config = dict(
    hidden_act='swiglu',
    init_std_up=0.0567,
    learning_rate=0.0113,
    batch_tokens=16384,
)
MLP neurons of a small language model. Each row is named by its layer, matrix (gate and up: input weights) and neuron, and shows model dimensions 32-159. Each number is 128 + 24 x the weight over its row's rms, rounded and kept within 0 to 255. Numbers have three digits each. A neuron's up and down rows have the sign that makes its largest values positive.
A block is one neuron, or neurons of one layer that tend to fire together. After each block is what it responds to, as a language model described it from the Wikipedia text at the highest values.

L16.gate355:151113124143099081140110111079112154167155128133107176119088129104145195132159114152145159147132156114104114162125109100175172081121117146098147113117188130103145125144092123166079148111110110123105174131124105104142111118098141140122160137131170153134103137096114138140118159151131096106135126100170104106107132141123125092117126137156105145121157142111170131118146091133131064108131
L16.up355:144099137156134138145171103121117158152128144126122176133102123094107108176148120132144122143147185108082132137115125135145129111146132114107117140183151105147080142108123107115149134151150125066085166105106060146138095150127154145119115107155139094177179151107147110137131129147138142129119162095118093118145101092132109163142130117144110142145093126164152126118146127117161071127163
Description: Word starts and possessives

L13.gate199:117099152110133137130126134174124148155108119121152147103056106167161150096157096104152135149119136115160114130148122176169097126107145159140147161156119114126133130142105130110113121127107117167094132131115124179088103153160182122161123127115119125096136117168112159149162139136119114137142128157154138111114147131122137123125107118128156143114117124112117123103162136142101134114146
L13.up199:103117111125156137167133105147144112126112196091146107177135127123107123129143135131182123099116157072125137158136162100148100137118145124157138144115111154116114159116136126156106170157179140113115164133146132123100152112115145149119108119147126136172122136100138111112111134157136117117127164149120180115158113111078111121119094135135137108124109127080094129105136082159100103150185
L13.gate237:097105094160154104111111095101181089132128125110122125143129135110105151138134125115147153126108098137105166105087177118136108076144106136139112096079068130148116119099100136102120171114095143131131143133149107138123159135117133109177133154114153131114150099095127122106164097155166103134143125112111154125183142122140124144151072118121143148141127139117084149166121086168144111143137
L13.up237:178121087123145151118098122111120130113150120116132155131106160130148127129139121119123149105132200137112131081116137135134125102148115134123144143101131114067125109188113125140075108154144147114117099137120107161165110133092153151101124112149145121144147138136105154100156142131094111103105089118159157129166066117123098148096089122112138125119120155113140173137093142111166131090092
L13.gate307:133131106135127138157129116140141091130131136125138145134121160144165136165128117119134104117109100109144114138091181126120143167164126142138114132150138155114093124142108102152129160149144199159100086145152138155105142131153102131118111183152084149155158166137131142155071163149160120110130104119109144103140114139142174118134172149159137139128131091127134110157098123116131124114138
L13.up307:133141101108135136165133170153154101117140125111124144151160115124135157151074104131178142132126127148196115077104140164130152103126141145093165140130120082122155138137104135117087125126151123158101100134105106125127125134118143093151083158140121099153163128110174111124145162108147193119101156148126114135103100129114135120175137118088175085145102110116134125148138100152136104138119
L13.gate435:106129095146119124139121080153140153134161105146118101155093104126109158145161104116122121123156110085118106136128124157127144098145123118110158116115105098135111147121100140138124179169136126127106169098144136119087167138085151099129136151167112116161125083154139101132084108088085100142114110085113178113131089122137154137101103098166080148121171131115119115119126115154137099106165
L13.up435:104174146144093138127164149136145166091149135143171100144144081153133128133137113078192153119131104088108125113129121140119110114072113117153131149061125134164119163099120164134126145132153126153124130119092096140105140115160157136116152181153138141141141106098090155123153137117119134168123094109099106151113134130133130125138093096089143136117130119112102123117138169144097175091145
Description: St/c onsets and year digits

L12.gate42:152115087125117126112116151096099130155175128118137132105112125129161191118126139099142095150160177055155096091103143109089096126112108122137107119171121135128146152095109134136092131167144132113117157138134166154125152113120128108101084113139124131124137138092120163116169111177120103152174115071162150086120125163147113074141117130130118164143138180169116162114120141123134131111117
L12.up42:128137096135147123172087125079148153172123107100152129086092125091137166090132104132137100106172147096140065136091130147142107100138123134149148121174131140121054167152133158130106108102129098086130114105139123119139083159117113163109110147146151114151150118162127115117129129123125173094153148124174128097109129141133141096125134108142144127138132175150161123138112119156159114151151
L12.gate62:098071147154161109157161116120147088102143088133145144101149164094157142123126133133065146108101131123125113122146110093135135126129157115149120141162067127168118113111111118077170116116139105132139097088180133083135113112144092106109111127138118158111159149157125119097098107157079151125125138121067127098090129154159090134132166124132117110117107167114104131178118145093137139156112
L12.up62:126073158120168131170156120136124112117134101158136148166165164098101128132121158137131114116145113149123134128088092174167152143135130104141136122174095148148111118131111101079087125135117165136115113107170118113127148122121119131087108167140112169158156111137092092098123099134123158150098139137077108109124105178103093120155151123168137103167116161141127128162153170103093130120110
L12.gate113:135144162144153140088109145145152119155129119102181105127096100144175153130156109124084136124161126147115123098141127150150104156120075127120109143117133111156120084120121134109126082111131119147114112125162107106141127107148141122146100096119074141195118143153120126134133136100164109105151065132098146128123103130158120096138137175152098142126157140152150137167124150147141134088127
L12.up113:110113119155144120132166117083129085148147115080188109141120137126179112115178133130147109105144097171080113152127132123128149159160080143126134162104116141146110168120116128123132125134126109113125099097112148128141110107160133097092097110094106122180117120133119166118129170093106117111107124130113096110136092088154151095142135086144108146160133119128112136160146143117151161104148
L12.gate131:121148128143109142143133160191120149119122130135181066154140108128158115097104120108124123062109123090123138162184096131131108113089156148155140162104097127155128148153102111152100118106121140097095120111100082147116091147100160150141127159131125112111127116124131139133140127132137140106132149105144147144133106080124157127121136076143161128159149152138090133095142113139116114120147
L12.up131:181150086136145123138117143116125126131121147185138133146126145156170110092113108146151118046098146138132141129172121154133124115113147154134105147138060161128154164178102119185152118164138140098126143100128078148137139137112143165113130133135108139138166131132114129122136131153117129105142130113115123144123122106114146130125148123155159176143164158159099133123160111157120094120134
L12.gate135:085103146116172113125135151113107147118113159105186126089136116089118127110150141170177136109136106117153143132101089143137112119110114130150184126098127110123123119151150141128125125126135129155127163095144155172154146182121178122107128119131159118132132098148096153137116110161107112126114105141129134113174101110127118140140115062116117142138132130163130128101139106143079113116151
L12.up135:124130131133117172108099131145153159096146120124107133169105136102150132111115131110160144103110092099111178090122119154165115113126103179137159085116131138127116141115098136094119133037160152120110161136167132099116157122137155126152140117108152156117122127121117118183185131145142138109164133155131113178134136130121179100152167113128128123153121143122092102147176164119136144115120
L12.gate136:128179106099132127131130143133112161169110174143150133153087132095120135160116147130135115160106098124129105151153118128144107123147128139143146120131129098138151162129093167210109159136134106115104110145159086107124133133139142098117158150159176153132114123108133154155162157133165131134129127118167121119151153145123146102111135091085077132103100163154138108105139118128109107118167
L12.up136:137123150109141126133124107142106143107110145159161167174079123071125155167130142108117117139119097152100139110181115139092116131173130138102128129164104129125099134168116107187093175142097144147138114154139136105134110134117123129128165176145194131138158136110136138123117097142121117141109105133132159080149103148141138124105150115097106119135088166122161085084134138147102088130130
L12.gate142:130082133150097124089119114153138152158109127078114118140156079128136160124134121119168096161140124115102119141113126118095140124170125160105106117124124093162157133096168124130114163128118106147115159151141128169140134131140122124119126169099131150152151107154129137145136132121132141135147205164135119162164145127106133082136129132127163113129120163121141109162119161144123082131124
L12.up142:093156097132132116120163114139124137126101118112099120137140112134155169117164169136156113150074123114148159125104140102115149104140110136112127120153156129149171146103131146139108144123124073168117123108149146113121137145121095101084131122145083143130139125151157145125150127137164152148188187129171159151164154126137113093140120131138171182181130164113179110155117139147142111135088
L12.gate170:136122121139160136141129146107139087117144139102131149174104137152141119060082120177172117133153150137135135168136115087182097129131116104141141145119125069125140110140088149188096148124136107100126155126155118079140136140133143113062127094175136129117139120142117187144160110160127100103146126119113170112105121140106138122132147112105117127092121125158107130116147101135099151106127
L12.up170:182125101115108095134150150144106105112079134103115091119134163156154108121116135109167096156137145106149096141096141145180130159144081130127112125152122104141144131116126126152158146111107098130115138125155101163129101125102146126119105147142142140148133097126129132132137092108140085080098131070113122156145128122166096096094130143110156164082156157157113091082166088105109151130136
L12.gate172:087089133119131119164104111118114131160138123124131165101122144138156119092131126130144102112066110140133112134127133154159153119126118163149163159115120133153131135102091120120107147134139121166134155124124177147131141119115077197121072140188196115188152134141113094117120150157151108146136167118127181120113118120135125065148129159154110129147132141122104141122127154138135148166121
L12.up172:072164095122136110170146140111124116127163070181124116092119117142147152109096137154105115137103138107127165169066151110166114157129094117156114121149133135133125128131157115143130100174097107087146092078171119144132134095153109122116110088133125146141138122131106103143156138094122139114139129109113145142098099164099144114161159143153134149077098149142129174125139105123132152104128
L12.gate202:097145107121153118170148128140139192157118091123096105110126123122123104148096116142145107114116172135176144119075123125109125142094133149148142145176130157171098099151156147128112108097120101115131151140156093115087172136099150145176118093124125097129140159107142144101114150120110158111122147080106125109145152165122109088083130118165111139166099130131135128106117172130129120123101
L12.up202:152137138096132107151160087166139169126114101084095062087115122139148142166080131092092106143143142157135161113100138121133125153112131124110143097181144107132092139141111103108110081110151111116134121167150093138130130125158138140173147127123115149098131147079127149135107113153125114150128120080134146154132164110090113131132131145157126127109092074141188098136107151127107128176095
L12.gate239:118100139109126134152141148137118129143119113131120157106115104108148145109142085109170143102096117109123138130170097126120118126104149168164111110115096140109088110088136119114145116136133133157089155098142151114153133105144128168113078145145171117128134144142165111118130121084113120107167110150148161098099147102120126133126159123152150135130107144113155099134185189121077115096138
L12.up239:137101099129170160112117139084135142139095090134134161127147094133176148125115129128130104111136137093141162115154100142109115120155115144150101095148128157114144157132116123142140102119096086111076145144116101144086094095131170119118138127117146145164100111130089116148154150199084123154156095118148122156108088119157133139136160135153100136143134131123143186144133169127132124156131
L12.gate241:142149103101138119108125117137143136142114079084105120130173145152137139073140127117155138119148105105104142130132090145115112082127144138146120127153159128106119133114178166151138115141165066125119181128155152179166124108101145147142090111146162155132145162118140145126104090103098158140118121173201140162160112119126153100102154131129110147103126107138120130084137156144114102134141
L12.up241:132129122126169138100125157141155152114144100133154158133122137141142126108095131151113117095125110121133168163114087128093103108098142135174122106156173148118124120115150120191125089129106111162158181147125073114172109151132134134128132117147144155125143116119133139162103115155059170108132092130123157138151073097128166143094117139090145094131148114150171141139118160143094144144130
L12.gate248:151117163140128117141122162099123111134142151117123145108098148178120141142152153154126132123110123123168128172134110169158132130115152134188159155113123132112139149089131123122134126129132181126116109112079109121145102130125170137091144117113188118111159154179138151139115152135134115188111089109110106086155078140097099160108164113100115080131132173100108106102138122110148132137150
L12.up248:098134095116084104111097148116123150114105135125118086138076119106171145135159125131132109174126110134103109125167119137139113114111149120124094138168112143132096129159090157116129104114129096124148156159157083129135137133135099093127135149157135127127120151105122089116136136119145123128162130134110085128092114180103066114107150158102151142141142127158139145113142142145133136149143
L12.gate312:135156101101173097110138128100135145096125110077098138124128126130116132099126147140162127142127135118143104102079175155161116154104114138120115129121088073127114112132102165133148124119151112165144086112132117128086140135148130122126125148075127099102128140142109117114142103134114140114146171128122134131150105159124163144130132090108097171086095166102133107138100119159104146119139
L12.up312:134149142126121132175121096106098110147149101100104150179105138110128120118134142083139102142120138128096140157126124139135129136140126146128129094177155083114141162117165105158107076143134102114087158128176192147119076113089117149160152120127127150140098100090156162168175177125141144125133081136137150135093128130144105124127140130131150127133138093100111119116106135114140135152087
L12.gate392:145104164112162121153100094105108111114140133100122105118081190147137160106111138134119135112150139125113123100113136082146121109141074130045105126124136111121128143149165118126120148151153134129115091159156133159144108114148128120083152161145112108148150141122149120151111115096173125157139126087131145147134128136124113108138127169135123126095158172151098106108158130150127124115109
L12.up392:122142136170164098107115144135157099150153097165121143142106135162152148113122158142135106132127175093147095147127114137101115107117142114117076135142127139093124142184132071083179150116106125126089155100162125113101108110134137096137124126143140124135129140112154109152131125155125140121136153150115129108116152152102100130137124107113136107162146127111093091068102152120139112137184
L12.gate442:145100150135103138141094127138134121159140119111125136141127175177135127094116130106119090100144109093119103183114126108155104107098114118123122173119143115119099111167144128174137114102140140166122132123126159117137111135093186095119131121081155116096116089127079141186135112102098123102107143101128164164082179144119138103132107124122169142162145099162066155110143135104109119137123
L12.up442:151150145137133132070115128099124123148141118111129127185138171135133137114124125083088119099079139092108135119103091117147112129122158142119113141112171100144117133168143121188146107108130109152096154136141134114138117134109159112120145122102148125118155115103087124148158125121106123066143155076110120154119127160144131133140116118135118138185131123141069144125180125082109114089111
Description: Predicate start, st- pieces

L16.gate43:112103145106060112147109085109141145137109117096111132106116143133139176101138096139187166098094126137109125106142144132141127149136144120097107094129124113090126152138123114105135131139098115117087118127115153182124114158168108105133144104121125127130152095115117098171157099113105113121112102161140081122165133140149127154107164143152132108101139116130129177179090156119166137122115
L16.up43:160139103115103136169133139152145126164142177100095118132110107102136101143172148106097105115117119186148138144164122090164136131106134148107113093131098111153122112139141157098091149158091122104130130083109180088118121142106171102122133116121090075140079140146134106114146146117127132111133113162159146140155134098077137175153089124129135154141148134104112098179132129129121123174124
Description: Sentence-opening words

L13.gate84:070107128147129114171162137172083074104113110186090100130083125134129138128095097097163158137183157146127140125152135115167128112132126122101150126100124153144117159119158171146131112089148129126054141145136108156103121168098146152160106098150173121116135155130151153160141132125128158112149119119115163133111154128103167135105145146138148116160162135151155105144136135104122123120152
L13.up84:097104152148104083107079151101138131134131130131123122170172115114155125121111154071126117082146131136092119159158101140153137153101132131124070099113164146132148141108152103139130129140100137068096185171134119155136138094138136099136152111109088119132139137143147137118128111131103110135137110151116101133113121158140142116142141105109169138178134125109152142144099173128147118127145
L13.gate208:117117148108170123092110098055156131095140117123084101132085116106173103100121143141116142109130170172127138143155135125119075117111110111120121122107154153106147098096144118114105097067121118150062103152160114147125099202145126145182179135113151133130136116128123158095115110136160111120139119115122184109147106110103109110117108128097169136119178117135148140132118138110105129116149
L13.up208:116165114130185094054094150128115127159149126114060118102128111124181135129122139139119113093123151091133116102136114105135088112124086155120177133124134172130146113111138147124150142125139139163111103067141088156151097141156100094158149126134159123084093148153122129141111128106108157105156122093160136111105138128118165129131105163132125133126154127083166102124109170158159139152146
L13.gate249:139107141118153137180092120149129152113122168131109142104135138136166140118141131106122120107099138103122134109115163113110124128120126115130098145085110123130156139089097178143158133096100074153135129138148132111176126137126126124110171075118132119101138118174106103171111182126113140101155103105122149120178173137110174190153101193154123166116148142090113121159139145126138122126098
L13.up249:157110176122171171101135128143140149095133126107095122122093113142148153149140095111137103119077187125128135100158151103080115128149128144108092129147123157153101155093115136140145174151148156116131136124140087123142112112164109116109116106094134131124140158142107142181141118099079133125136101128097150119135096108124097143177132145103098167124119136117131048125125117109113127143132
L13.gate313:097121132131115104116096142157098143091135085152148140081111117125141111103121134156152116132163115138128144119152110136118142127109126137127110136160097194137124116138141152108141086125123103134128111122149132108134147220114146140122104087121121127128100189155141090157106097110123154144123175140113156117125127099094105094094135170137156135137124183134120094143143215154142142133127
L13.up313:118149131114155148062138116111171126148113122081133123076108133105143108107136157071136121121149150121143167166120099106159138114084122100138153157127108132175165115126171145112179148122147091095147119127139115107132087140147143128109112120172121109134152170150113121125168147150109147110157106118122187177157143173138142137140153149142113092169118116142107117094142197135119153158144
Description: Prepositions before dates